MLP neurons of a small language model. Each row is named by its layer, matrix (down: output weights) and neuron, and shows model dimensions 32-223. Each number is 128 + 32 x the weight over its row's rms, rounded and kept within 0 to 255. Numbers have three digits each. A neuron's up and down rows have the sign that makes its largest values positive.
A block is one neuron, or neurons of one layer that tend to fire together. After each block is what it responds to, as a language model described it from the Wikipedia text at the highest values.

L5.down3:112085150147150118149128143065158104179124169155058125123138121111118131117142088062127161156119162169162122095086064088119181060112227144133200143100186168146126174128151076116094155151091187153077154086139134173128130143190139094155171157156097100133101106108156064112148080078163110089127156113120104115148113124182123116184122101127100121108095114161153148126122075194141125115148121108114146162093039110124149142105174107160114075137152100141083107092120071120116149124163112122150133121117099106157137180088177095134158155115159181130114137145151152073096200123193128087
L5.down78:199083130131109160113146103164118026091127151105111116140163141104218149160175131123147121126149145146107124194118059086121146079116144075116097131162134169142100107151116089117100168125110172066095136130156132122099082143134101130199119088148149128147131166065127145173160130114107154158174166097114121110102135112105167123072145116124096150112138156093183150088134123133120158195053093132127120094166104104148135119116133082121131116109154068079156151124165146127123150120142110117081107200118097082129141110114141115066156122084102125119138064173104149140133090168153078137
L5.down156:127122169124117132136148163161101072141132107200096087135043102101145138108210181156089115124121132124099176120110158106171095176133133137143134140151202141091132135110111168163174110108074166166171154130174103164084083098138090124130143113149165121129180123061115125144128151098153145106137107133120158216153100136116169101041138138094131151134093118177137105137094131131132099085123139158088061182116079131082107034145131156128099134146121155169069155099143121099107107116057185107122142135154145109117144193142121106097118124181129163151089116147095128124094083164141126132
L5.down258:103139140097120145124151121089149183080129203141166130099081154117115088113118132207092086133138206101128129156133062139090184111112167117094131093116139161117125101153139158118153103111153102122156139163103110195097171214104032186163142129133117142129237076141168124128118093178140119121100161085155129106153131110123159123115132100101132166069158125119194146114123156164158121089086122192175145120136146088153122088095103107169135095111103113141099147118088133121114154140145130112145176100127183113147115154187143076124127142147107166167113119151148172094112153073142123139
L5.down446:247105140120125158113109206103121138117123162159092096158146141129143108152134103136116122137094147135163078119157148158126178151109179063173176094112173131140082156150156160117064100174112135103110125123133104080175082126148123162153196119152149067117151132110183131097078147063149151110107104073156195097124097054148110117125061178192126121146140131118119075169115162115144125168130142088081132131128100084093106169063128185113142084149169136148123126140089197154107116115094178111099198115163125133155132180099120173135144151068128110090144166127169122187117145150091098084
L5.down492:142184130123154092104119156116097143135091157150125128168178112104065114141136145133129138105108131106170144082091064135133142100177136138126116119149118180071123100082139117142126124116135101022110105147114133081161122179098110093172177187120074158141137125164110151073144108160110162095139194071099085133160099093198080112154141129112129110135119069135090136127143158077127115120144108098095114116100110132109099127145133185104140215189200114107116130119066157089150167114172193123141150091092116192139119107146080134181194069149197112148168143097156144165174134132112134122
L5.down612:139133086082173159130130153066144091070115157099104144124173085189146151162113088145066113154169113098127072094131182143243098176135164139129117144098109140135103101126111047140137129106132163134178141108206147114106122160150108167152155134120131134091124135105124097116132131135137126158145135127089103085100051109145132071176161118123137136151107113054127162135138123084151126067114130126151129136115158124150152168069121107118145154172138095094151161127109165107111108106091198129178097118134148137201174113165116150090137155108144087090070133105179169124135134071051155117
L5.down791:151101143130077149145142100163138133121133144121091160114140141101174118141129111093144113133194152106096078158152117143111193085117163132129105168150187080112095086142151111095136091162135159147147115110163158155203153110153156113166133091118168124111102161127079059117146104090149096161159095147068197118127115128109131058130147141168081065148147093129124134142148161099174139100142103128126120153133099096221089080113195146134111064098087143127173122137125141098166175151110161177141181149119199133131123121101106137107105117099131161119088211120124134139102106099156085115
Post-copula passive verb starts. Word starts right after was/were, usually the first piece of a past participle or an adverb (invol-ved, cons-ecrated, then, previous-ly), plus year endings after in (194-5, 2009).

L2.down29:149091158116130101120117102147129113075142161129132105138084147063130090132168111103132104168170109080102116157116106118159107176133099111141102188116131105085128155166141139103173206123087099165119092115169097162142122138138120181102158164181192139058121160204112088166094114090101128215090085130183142088137105160112156047125145120122138137134151117147114093160133176079085120078142131184118129115193130101118152127121122142160159130131154151078088155118116166146129203064083157084114103125124140087117124096188103067152211141110147104174142149139144128128093083107107070162
Past-tense copula after subjects. Forms of to be (mostly "was", also "were"/"is") right after a sentence subject in biographies, as in "He was", "The property was"; also closing quotes in table cells.

L2.down672:107092137159076056169173139069113072175099124164074133108095158164173136090147168151126115118144071159099146118152085060116141141168127098144144158125140181083141108121082087146128152087118158095088099129175116139128111159144176100180110125137135111100119024121161120123065132176102104072113114137161142150156213109115167157121184097093136138152154149157149132151166150081150104085134143138114126122140069137114115168147179114100092162157132127170177163126151142156174106127125110158166128141093135079134142111080061131103076062108105144104122134145165040146139083145105148176
Year-final digits. Final digit of a year or number, mostly after in/on, as in in 198|6, 196|1, born 194|2, just before a comma or period.

L3.down87:131125116129107161106124167120161096168094153149114143137180077118138166120134060152116071111165169043164130175150130141156174123154142139238145139128109124134117089128187144174105111129172131120132156085110141119118151088111056140077088104066112131138127148033123095082132098104147093131093146147159066170151153129100156113118117082146157088159189142119124138070235104094109131111168126125104123185129107179189125157109129111115123118115157111136170174133123093139128116125109185130113113183118123131104096120100135133116086170127111066160174139169141131131177149140083101100
L3.down110:198110124150128168119173131057126152122129136131175174071119074151045131166103177108116173139113176159165081123099151103103188129165096148102127091139126136111137121149111161160099132174145182102130158173125138131098154113118144127131115108082100114145065094066123159053072128123147058169175108161144140145224153074084101088152119073107095146111168202149030125132111162070093150123112118121101127093126141103175119107107140092130148142083100111084110108139185122138095187131132169124132106083127071108126145122123117134178116105120147173156120115125176174128117143148129153080
L3.down337:255184115059085140083121100169130105089145121110093153098148148124147083136101105133098122134141144098162124143142128156064120114142120174152108163113131136177101100132159169150162109133130123174117067089101116135101134129122187165137193157097132132166098167163131130095140126162128097153107149120175131114136085096126140079099103137094141081089116106130130147092094100121127155171157135134177095189117158154152115059184146144097168188187144099129128107168103158075136080134164132136074130096124147150113095124106119193152113083122114153068094125134139113166122098113158112119
L3.down430:131146109130110163089164144129101064078072149113084117099089111101088139146070061127159155139088077090133180055142159188139183150171070142085099092140144104203096136109158147117075110169146155129131106109139091138108097149160144090103056137137105171128137107161154152079165121094099135124166122155132134151108082143118118125139092129116145150124207134165122080177091160073130090123108134135154108146146068142116169128175105145143168121155092171159129108171126122136126149060116121129147096130112105061133083136108131061127115143097120135142108142154090144126061058105142091121
L3.down555:179126090169087137119130088118092097115103115105123072085116110081151159113148172135108176140090124075110133170132157142104141161153042113157167073189152115066086109087120120150132118173165153119119150119095094133164151112114133144048112121117042125081134150169139087131157166092151144141156085127077149147087108105148125136076082123093145143078152076148125105078124120086131112093083106163127127130132129134097172133119202087086122136139112125173111149112144105132105125128113181094133148113097090107109113132169122079068173203181161203144140152166129137124102109154078081108
L3.down629:163079118138140127145130158201136155111148094117160131112177116096135109077084131129148165110112153089130095230123117132103110123169137142138177091069165118120179105132116140115152139152130128104117112148059089096138176157192133125107112146116098092155146103118104117168140187096153111152122104157140175107082156096177111165059163132118183121129136131107128143167124114223172189121131082156211128159077176166128100160149155111158157067165142153034145161134111108154130132183129092125176133117092112158121132140112090086125132169167138119113100202090146163121167148139151092173
L3.down784:031042157155133204088116120063093178152120154162160109065157125123141123100147110118169126110122136131145165116153110163150123143171125101171142153142117093080153141146145102122159124095097109125170112121110189139070103063158106155149100129078127110109111084141144141106165170112062081142123177130091090174163133093195134094120094069105118147131131125140099172085166135148104084170118097144124172110111117131141080122154188113094106117118116110099090114105166105096141151171165193125167127080146155132152142130122143130091089080109138107109120135149147146067100176095119078144
L3.down808:130151140105164073125113134157100073087120200154091132126122101114075140134186133117119111112067118130159202152119095165109155153171086114128143134121093181089157122160066107066162119165090115122094108148125146043118101121211135136112125184095084144095118041081142169152129170122167129190154092142137143117209156116079109132123142050097097122116214147148105174109141115130131101128132108115188078085116122131137120150143130141170103086118103166118117112099099117165148136152097107093104138087116111120110107153145098099067109145084153098098110125111150142070092135142186125177
Start of titles and rows. First capitalized word opening a quoted song or album title or proper name, e.g. "The Steps", High Court, First Nations, plus leading | or = at line starts in tables and headings.

L5.down100:165120121102148098091130116082103107115134121138161097186066091172098147167098124144112152122114136079120094151135129146102170169131044152105151142130150194108088077092212107131146080190164141096146128116140162130147134184121171135125150152064147166131080122154123112150111156078139130091125140151093088182126138115146148163170098098128137138063174186163177090132164119136122119086072122143106136081198097166156118066084173158148169126123119101109122129061138124130145112124089143191193129066092141110100138092123145156166099116047087119133143116153141126094115128144128146142
L5.down128:124105171105161152113115102177129082139102149086095153107106108162179157146149096102143183084135126134150152102169135135151118137100146136131097074174147113151165158082113136109109116137145136130084163146138164112131144088078055080108109172131144111119098121060106145090103114121121159111116148109156165164173141145097199182074095090092116219141072121131123139172128092088050109110126111146117097090075131112157108130149083117131114148177210131101110147122138101133069081136171168093124113146167177131125095137166195161115117153109175138115144068101114104146154137117057152086
L5.down187:253177175147108136154168158103109114195136154155131062104139106146118176136192177089153116151108143139131139138170126160083144162159118105119108177204118126158177121092134069140116095124087118123067114140080118143118195114099077113163138115177145136152154129177079161168132146115116143072104101064115132108136149149069082145121116129139137190133101172146127117120142127156107103100112096144102172102114109125120129110148129139123138218137138121101078099144138092072099188165109154126114049127095103124118117126163153134087105148110114188139127135136091138121131103096043154084
L5.down458:255084103162174122108102133125118151130153141155104118130111131132135152167150108136157092147178142155096135183082081114124206107133056036150050109106148115076154084123148070146157107123154161094130123168173113155108166109092112093144134149169180142116122178112138192106122109162148119171112183093115105101119164198090090182145142094131123128120116138152148125135120120152128154088180114113137178161188108156093117096173152157115155159135162119043150112112190129150104140202113111095113129167143142069142126127110154093128099152077162111183105132188099133145134125118115114122
L5.down607:150155095072169123128093164141127073138119094136157157141183076161135152152108080090144131103108058117118104162074204098153106128165091146126113180122185125214134122109095139056126079130142176105192094126153115102113147150145145142066080130119113174140094137089123098100182158137175162095122115143147115071128151101147168120161142144071092144111092122141079140131115135136091113077145089143162142090126069102107136159137180095170139035136167125091135167102187094094107145100149098087114169140113138106109079106092085156079140163141092147098094128104111172156091179185110105154
L5.down697:134101090111094096142088191154115090141110153100132145127095167179177147157102148153103053130101175111136164157132124093184147110155169170102135129131135154073121164125157135113086146124081074092106113177135167144090140170131057121168176137134161157119099132141130138185139139127140136110134185190157113112120139178111104099164108175132107130116121096148159078069077140111163227134124131074124150120117063114111104114079111182120137142146158115112124120093169114192122163146136108130171163170145129113102049082159123159094085137130184178166168055106138185173066099179134109158
L5.down749:255172173105171112128127157189157099125166136095117117167108149119177143120089148118147094124127142142117083226092119107078118081115078169125117132150135136179151103107130149057163141137077116129143090091148119157149151136172094162126116136114080140091089173140128090126117165176123145152105118077112193129100073151134119087099125152166117150119181153142119127076165160234083106132120056116107169132224115109123081101124167168126141082134159146143138145112178114100117121139080149149087106119142139151105135146156145090152149131124140126141126162147108114157113096097122122188
L5.down770:255122137090153102088123149155113150129114100118093136130161075066136104192124108104118137117066137107157149163143136137082122124104131164114085178062104062136129137138114075085110113123065119126130088132102114108151141090103130165097146106139145156153165099065152128201073117117148104145141139131063108111141093116144117096135090212118065132098112150139099125112108162103151149142098173079160142139123114109136139124105137080102115109158150116118139091143189137133111093131132104147095089117131196188099142126149132157140160142085168117141078136149153138074116159124105118162
Forms of "to be". Fires on "be" verbs right after a subject, mostly was, is, were, are, as in "he was sidelined", "it is too late", "cards were correct".

L3.down15:231209143111128114169147107127090167183130116161087151131086167131147096116171124094115108102128060120130133168127159115107160110168097095124133132167090147101155160131082146176145138071100121110040102128125141063097079110115130037099129133162127134103125084146169085152062129139129111154143111126165145194105095111130127137119161169097113123096128114121093158141104125092136150139074137105136130125127138202063156091132134142169164081149124123160189170133137182185130092118124156164135110125093151108102100178132102116179104144126117079109109142186166125134111083191108134150
L3.down49:170171060121103141177121109119075103112192163110055152103129084161139162091098166115098073146163128112103141089151096191180094151157076151128123145165114128159150141177101175089054147099123141137105059107159133134064120124133125023120132131108147148121108127159184121134068146137137117101132098136128111122147128113159102093147092129084134147131099138162143129136077122183153098120068076114083141090167132105097178089168094130114155122156106168143156179079115083135126069157151099112142161089150137121195130180112156101148113113120131107123117143119158134111071073149105199114
L3.down269:092076140137087084164105182090146125166132106118158131088147149116145091145166144119121093132070094186141113153100110141111164126107132140166125141121157150113109159132113150133145127110102136177118138111095098136154073070118178142139200121169133199068148116147186088180107143168109128163160106111180132150031179070106146131117082111090120143119146048111129168199130158173114082120112118092147181114105141119109099141175139166083155110144095150160135069103141193105086091129136128105136153159071123139168073150154123103117086130128108021128105113110077073124078095114124122179
L3.down302:161134172141151120200090104167126090107168060162161131142104146152149139087147172106119132146142131131121133035115072123073142130150118062134142114160140174116094132143150129085137129097039110154070078096117110154141088139081077111089101136134124150115085128114152146145092162145131143158174139134138128124101143130177170206127214155130141128078161130126139170166156118009078100106154131102115210103105121098091117106142121072140091099183110114119156131066082187148124069154094122131106137126144099088162108135136128135113057075115191106142126124156103104123070104115064142110
L3.down453:205161125100152103163150163102140147128167105125116096144125129125163046123170140100087104140154085183098167134145141127116112148170106098098120140187112172130149164119106117200171099088080143183053094127150109126082099119101104081143149124136150153121115059137142111142057152157124095104170171092160139134130111115107102142101152118120134119103081077132078143140135127070173135137089126125138091110162121173042189116156112099106178127135103100139192106096132173177132128117131098183140121088086159089122110141117086139184083144149118065151082143157181126132112081177132184176
L3.down614:211152152140058119152142182059101232135179103112135151074143125099138098152187145078151127157130155158109170157117132117113141146148113103123069134163112135130145125117129139163118116091074104122085088140149157164113094111083119027120177181109158169103116065163131153144068154144157112191176157086148158118126181095132124124154089149146103119123107108135138116155128134110141108127055188169146148128162083145107119151124144134153165112120124156169120144109161171144192085146147148099105089101157130101089122104141106195189102090090139094095154157196150120147130104162154133107
L3.down855:176172208146131098181140087115095158176173087139145130122110111085123082154089209138117104157159080126125112109117096120118154141122159136094112144126134158150124122093131124158151181184063182164080092119135157196102081189120087112134151196080127121098046063145143152099099138156131084167164132162174101161232097106144131146133140121182175087118159056130122072205144105056125114137134133102134097111137089146143139135140124109079093158100124125118126146119176129157100064170171150133124103126130091159148065150096155159163060123134125151135123116139189127136137109125093126105
L3.down869:140111112120179056146119166150122135175180119101096148138135159144190064112117145121130083087161074126091077170140113134088069144192162120188131124156114134149136151086106134110131152093104169110081089131114160185128130140155150106138120108120145093164134122220105126152105161111159134115118141125170138142080116081154116128186113140140140111036167066161130171139134110208117082144099109088157123109141135128102090093167154136171219068160141147117199199111164169155161129162147145132108148087118134077167115124122119108165133103107194097044120128186120137073133087153134119160
Year final digits. The last digit of a year in running prose, or a whole year token, mostly after "in" or a month, e.g. 196|3, 197|1, 2012.

L2.down424:155117165085086176083205118149192174109083198085127158109049100120127111143092158070167195110134096177157106169166122145098141114132144108116156135133126133116192101161085134127106143117143147112099145167160150137087086159169117164111124191177044080099098197121158115159131130152108125161125106142145170160063151110084139141126129090093102176187183149117160177141148128201117097125156128172155170054149159100119106147170106102114073173134099127180069107095109134156138106171081093155154149098083122130148096158163129134095101115127097098117114101109144131119131179101163140107
Spacing before unusual tokens. Mostly bare space tokens in tables after a pipe, and inside names just before a diacritic or foreign part (Jaworzyna Śląska, Ilze Šulca, Pavol Červenák).

L3.down204:169115141157186127138068150179134103090132110125121123122065092080149099173145163028127104207111179081085161181138153140095146151162113198137146156168152108142153141101090060114206167127155123112147171147118071164112152184159144134104129109111086152063129115091095106121111094155112129152064133161137089147144145140155142147136124089152186153097105104150120129129133111198109081122093132116107164119184078136108072128155105177156153142149155149111167149073149155089152157167093160156128154143074134104156128124162075123131063168072139146101159133172163086108134145090136111157
L3.down219:147091158157168098122069178154121097075115146105136110116088137077136129153158143096128078152089178070064144172111185127137152102194107142136110139176139118131184121124088105119162121104137131112135126141107099131118138200131149102062111110094078115038122129124099113159128106184162137153121128145167099088150144187110088153151126131155148159107128186150144121121122175157126124090123111141141067146185087104098155074157119164150173161130130129159140107080154185088116156159076143140114126192134135099091135122140084155098082155101102139108107147154160109139139125136094110159
L3.down256:175185074126102211093084126159143091128104083103079146082178097134100084141136084120170117137112103107164155179112132131108156117110095139143160143191175130151127133208037130129164149106086130103122101190127126126196208149127086138109188140141058088135170157095080139178143066152173114108108122171177110161128130087171073155153133141149081133113127175090120166150098127144131088127090153105113102082118170188133126141105054146156124093110163160134143167131167103118190181123178177120100114129152100076100159134193122154148134133144144105087106132078090141151103091138103068140
L3.down375:255096139121200137100134101144153146074115154097139177119124087099142112130123170121091153154141143149091139107115118087103151107134024103110118151199131108142118075122131129136120168124162179159130133077150135108154116152127125108096103155132138150093184159122117106158115103173113063114101166130147158093194101105127132142140117070149159150105138150127143173134149089138128119102173129131150119082110143149124169154147156188097164153157111110079181113132171168092112165180102118147145165137132096088130115116134087101120056164130099167140165141155133140127086160071118111119
L3.down408:251110179111096131093121220150093160113110101117079103166171146136110152139153107136129151181141098105118128134094141074015156097106078143098158141130121116137170079150110085169114150115136156118143092100158128076135150124085146085092185151131108104141170138113058125160139086104101123146207115136098161095071153166153104123138138145115122175168140124121171102102135147117133206179129104113171133112096145113094101166148090144158125091126132124176131079114185158168209132149121130137099094098144098135080068126088113074123111156154145105131126140157132178136135129089173173131
L3.down597:245126157106140110119111186103095112085144167140101095131121118068150162124140175136130041118129154095063121196100133139105166139093069149111160175179147138126179134133132067127153178110152138122164124120098167129132151168133138097076079131109114168086145123137116149128113112115119158134092099092172121086126106168153066126098140101123144155127133125089188140050135119177096087103146088131070144111182077100140117099090123132111113119148160146132155141095198143107168187113130151117101134129111128102106123118123073097133134183111112170105122111142112100142121135099110131145
L3.down651:056102062126186155184157124139082115132113094159113148069081153121102175121145117156126121163139124130113119102153084124145186070143113118130150126131176132186099156152130120142095157130147116141104080101161196149011128081108090128137113161152186171137064151169155110090126106119135113156126095071185135113119158228121165179094153128117094141136163140209104143110146172086165118134143125094131151145132065124150129106141159116069132104183117137175135124094168067153178077111139158161102200140156166114154091055114138096147157113101189127174127114129126152112077070141156119097
L3.down843:190132166079134134125111152077153137119111081123116063109145088092139143142120128071100133194140124128144103182167134188099159119154108132131141155165146184102163122144141132117107158111095151126142172130174165137060095162160136146121166108182144114184109099139082122167127097123094112134170089210162093099129210223093127111130140102149162175136097147134131143087097102113092149170131117081075170045111146097087114099128089124158096112096088094113094122129138162123113147138128130136111132128099150142165143175107126128087164082184124105153104122207171132127138126099100107088
Post-auxiliary adverbs. Words right after an auxiliary or copula such as is, was, has, may, mostly "also", plus be/been/still and adverb endings (initially, usually).

L3.down0:208178086106132160086102122181145079135122116135152094109092090149138123128127090140145157119166102166128088073133100092154121101186118057162198117123106094084088121178102122168150108092099111091123149124075146126105105112128149242123114153109163043145150120138114114160152102128113179134076113137124065167148139087105123109139086157130112098162156174151109085106132148093129160172116108170137065085090131175112089096086145112107145130107125142163085128109147117179170128171100106066129137155119125110127138078163135113127152167159140126118134139126181104144176084161085117163
L3.down182:173125171120117129083162174107122154116157105115118091087139101119132086170106136140192196131152126136122155136140157141115130123113060149098164155147098149153135111122145083060081179144107133151126157117107097150122122103127132119076089094085096176052155138117131184085137170136145150230149106136179163170144129115158131119160142097098174135127106103131115133157198118093086120133073115092118202083086116174159127147157108148113144132105156096139176106131174129120164189145103110078142125115098180115156087144084113163081136112099114139051162151143103138117090135109119191123
L3.down310:154140166089123108149147047093165161139006088126145121183188121165106160106112141110191134142136121123138129101102079186104099145163129096097126126126152139117097142087126143114115081082110113128173095031204124159072087135121110125099158109163181070166129136126141133178113161183105095077134151158080118143147090121129093146114141117163084099128195177173127109138141162133153130100128172096170128124147161119111109077135133127114045137145177113172103098067098131117125106124127118095122115100072106121121107095188121098167132112124115142137127155153099154097132139143081103069
L3.down332:194148124108094178162145117083103113116095112119142155158098096107105110131115079142081145097131123102150037155128087147102096150164099175143137114145133138150166127075096108208147104151111191143114113125167122155100094125165126091154161137114144154111107135048110088122122166119166098139152137104162143161145162098109120189091137123164132132148121085069155142101069112120156162146123113114117172156167157088087146162166095117054154192210123053224114129130115091119155158134096101104158161095079118163132153080152139131072169166121144165143158128086129119134167130131091113080
L3.down342:157127091076097116087178094138067147157127106101148109141156094147141181127100111051094105108176134135165094101194122079154068109143038147098142127111168164080131138098084115169123092076120162111163087102129133117124178159130115148128123137099125132121041101126136151142159126156145132151175147149086140165125192118217137176147105137104113153120041127085179128145166091166109163173084155114111167166100142154087089147143084119136127146086133084121189111116134076111158109109155145162125048135105059184116097144168160099155170149157145164110147143150155113092121135172124126132
L3.down512:211137158089102140145103129167144152107143115159140157152168112109105097158107143107104121147093153167146125128122108109141079068179130137141142177166134119059111038120063144080109153135123070116115087107186072147133075084078170114116121083106157148156134129097112160182142125162105156127139164163125090101096100132139086117127073156148098112115172135111118115124136096057147131125105104093118133123120171153155189131122159187145190111136102109088086081068129113097082156134169135103152154085109124115089076106135130125106103178123073077098177184188160170114132097096156149124
L3.down576:104134113154150134115093129146128102077117109103082155140143153129089096136083178127141111102143101051174053143175140072120131137112134067120138167124099115136184100091160119029127161143065078140110131069164112082138131111150148129124089135169090101089078105093149116143143166031104138177155116151113123101126132087161134104143092097101138107091074084156131112198145141098119100112125092109105121124076060172157166142114184177151151093168197139158059152136137126119139174115091129149066144102134118150077185202093093152142155168155142134094115114124111094125144155087137171118
L3.down814:135103101106099126124111122160086067137165123136192173175117095131118150150148131117211092123060107095116100101123181110113070098099163108193156148093182116148097116151088167167099152070134149197105126133085130092158098092144132140140105099126120158161137075193181056147118104139138092115159116079100086110118103100179092115186166156155083159137105144178156071114179099093091133053179082149078178136166105144134133155099113079057143144175095170115144134145093105072095141139131163175143124087103117075146109142126098120119138136132095148118145075112149147108097085134227086081
Sports season years. Year tokens opening a season or career span in footballer stats tables and career lists (2018–20, 2024–25); weaker on words inside names (South, of, and).

L2.down214:171126143177157104109126133129118119082145127147118115144118155112102102149141118131117152166178137071188124098071155156056146153159094121168168140187130103117121074085150103135149152135172102157124127134065056159211087112196105143202164153134145128103101111136141176115076131162145178143095119158131146120090145111098122087071150069101168176110085086084134137155158092179109147140125163084170144170093139160156145096076144118116121133069166130039115143051150201141065096157127126120157157100127119087154083181151182142196110138110107100170099157147119179127109125116141124123
Coordinating conjunction "and". The word and, less often or, joining two nouns or clauses in titles, names and biographies, e.g. Headquarters and Headquarters, locks and dams.

L5.down50:213131120111097215060131140154105146142079143110149092073093147153085154125145105150149140107104092098103185145096119166173136189163053103101094093082142150170133170136073104188170124127142142118157116156111104082114153135138160154092161155198112121124099136117178040148137142125127160118126156114166144143101108108110135138136113142128121086126107152101090152092147138081177161091125125109133144138070143110111096127173147121056117113128132108167127185116168157187131144071088186113160066177104135134061162166133135124151123168190105120119115173136132129119072120145074117119
L5.down96:206088143156116095108093157164072173161080141162120064108114106171148153135128148196176061127131133085122134166044130160121177131135074153131154138158108089177173142086204173127133138135067158162125142100114105058099131064056078077135117167134144116115156140076161128156138150133132179144189111120142140125099094144166140136092195135088153125128182110161045148138159119084141106163125125114117144086173138124103098185122135086151153079131110132072126157122138109163143085123096107162095114136103140116152060191107169116148096108184090125130165114133122121102105154089142159138
L5.down185:171154177121072125126107138116159123135129114134088099137170147137148165118083122119117144113063056154083121097107131158150184104170064142119184139086107132112152179099146137128058119169086127163115092116167126134110162103123141101111096130121158113136181130138121184147093135177143134149167153128150109112084154119163109131125088143082094116123129149203134150103138129074148123118186077133132101164120101107160152098190167156153108103105165090042160123084183155138110106095085157082140096105107139138124095097128124152200079081162121130155141121125095177089139097138115108100
L5.down341:172126055106119152120136132129115095087096175123172154147113143114085135100077062065149160121125155110114098129156122134099130123157100101092157064136094133079199146090113167113159137134091130060152113090198138118161178209128136197085091134148106132173136154158159172076113209098155073147139103158118070121171190128090142072123104089121045110153154172125134168079129128083104157172149091137118112082122129088151143152144168111085158131177169115150112110053087104070101108159109145144123143066107119148160084108129141158138111132100104140150159110062141128111114155188167144148
L5.down473:184166103159116127045088141119119197157100109102141146119073127151118157113051156099105098067118090146160089104124137130105124089123145100086088144116165178075118162141147127136132111098160132243177138110074144115130074094087129103083091119129127161177127154101119103110206139165111149150117177124149132091121139120199121105085096204099148094090159153133134122089136117056113140148099122123153139135076108132092116098126099107205071066153104175142164127108152169131082112063139134071104111166088143113155134142126155142108123140138126166093166163094091052115126125081124058114
L5.down604:192123164146119194120188143098168117103115186105159098130100113101115125158076125118122210133134056154164051076148144139132179141096093095113155115179106127134195079091127119177101133142126124118102138121140152136100132108152067123094135148147060106116080110123116107158155107167181137130114118136159098163124127113107118201175143087130146174166175112123117157116195082054109121079087123164127118090121158131148105161143110068105106145152077159178119164102095109079113092105091102155150130103131114098149116163180188084075109135167123137113195168114192095120080151128111098107
L5.down700:153165132133123143122106065130120084174136166157162167158144146122144133118125159123117092102099140126113166100106165142124131135133097158105108102070098062119052132136098092158055153123134117121134124144080150107117114140068191135100105159179119167103146123143160140114105136102127104083149162155089071164122126112100131106042110184137126164138121095141142089084171165145142142165116070127131148146137111065196118172193120094135177180179130120145142072079073134123052157126121067113138147133119080139184127117080177110105137178138115131086148140102117145146142150112054174136
L5.down760:201156085141094165149144107126161115135085126156109150186076085091122135139134117119112108162074089143148163206110097109120136090160082136089100127157115165101134112090120108123087102170093152130108122116108172129151161109033115057171115172103119116163162127053110107155127164107079105121183166228144108190101107151163139155035151102167115116168153143103114147170076139085157111143138111103105118111162102150055193127155095114152126146145180139151155079128103156131102142122132145147137103152152118164124102104090156095131094139159131124106120142161088123145167173139121137118
Start of names and titles. First token of a multi-token name, title or word, often The in titles or word-initial pieces like The(atre), Sy(rian), Robert.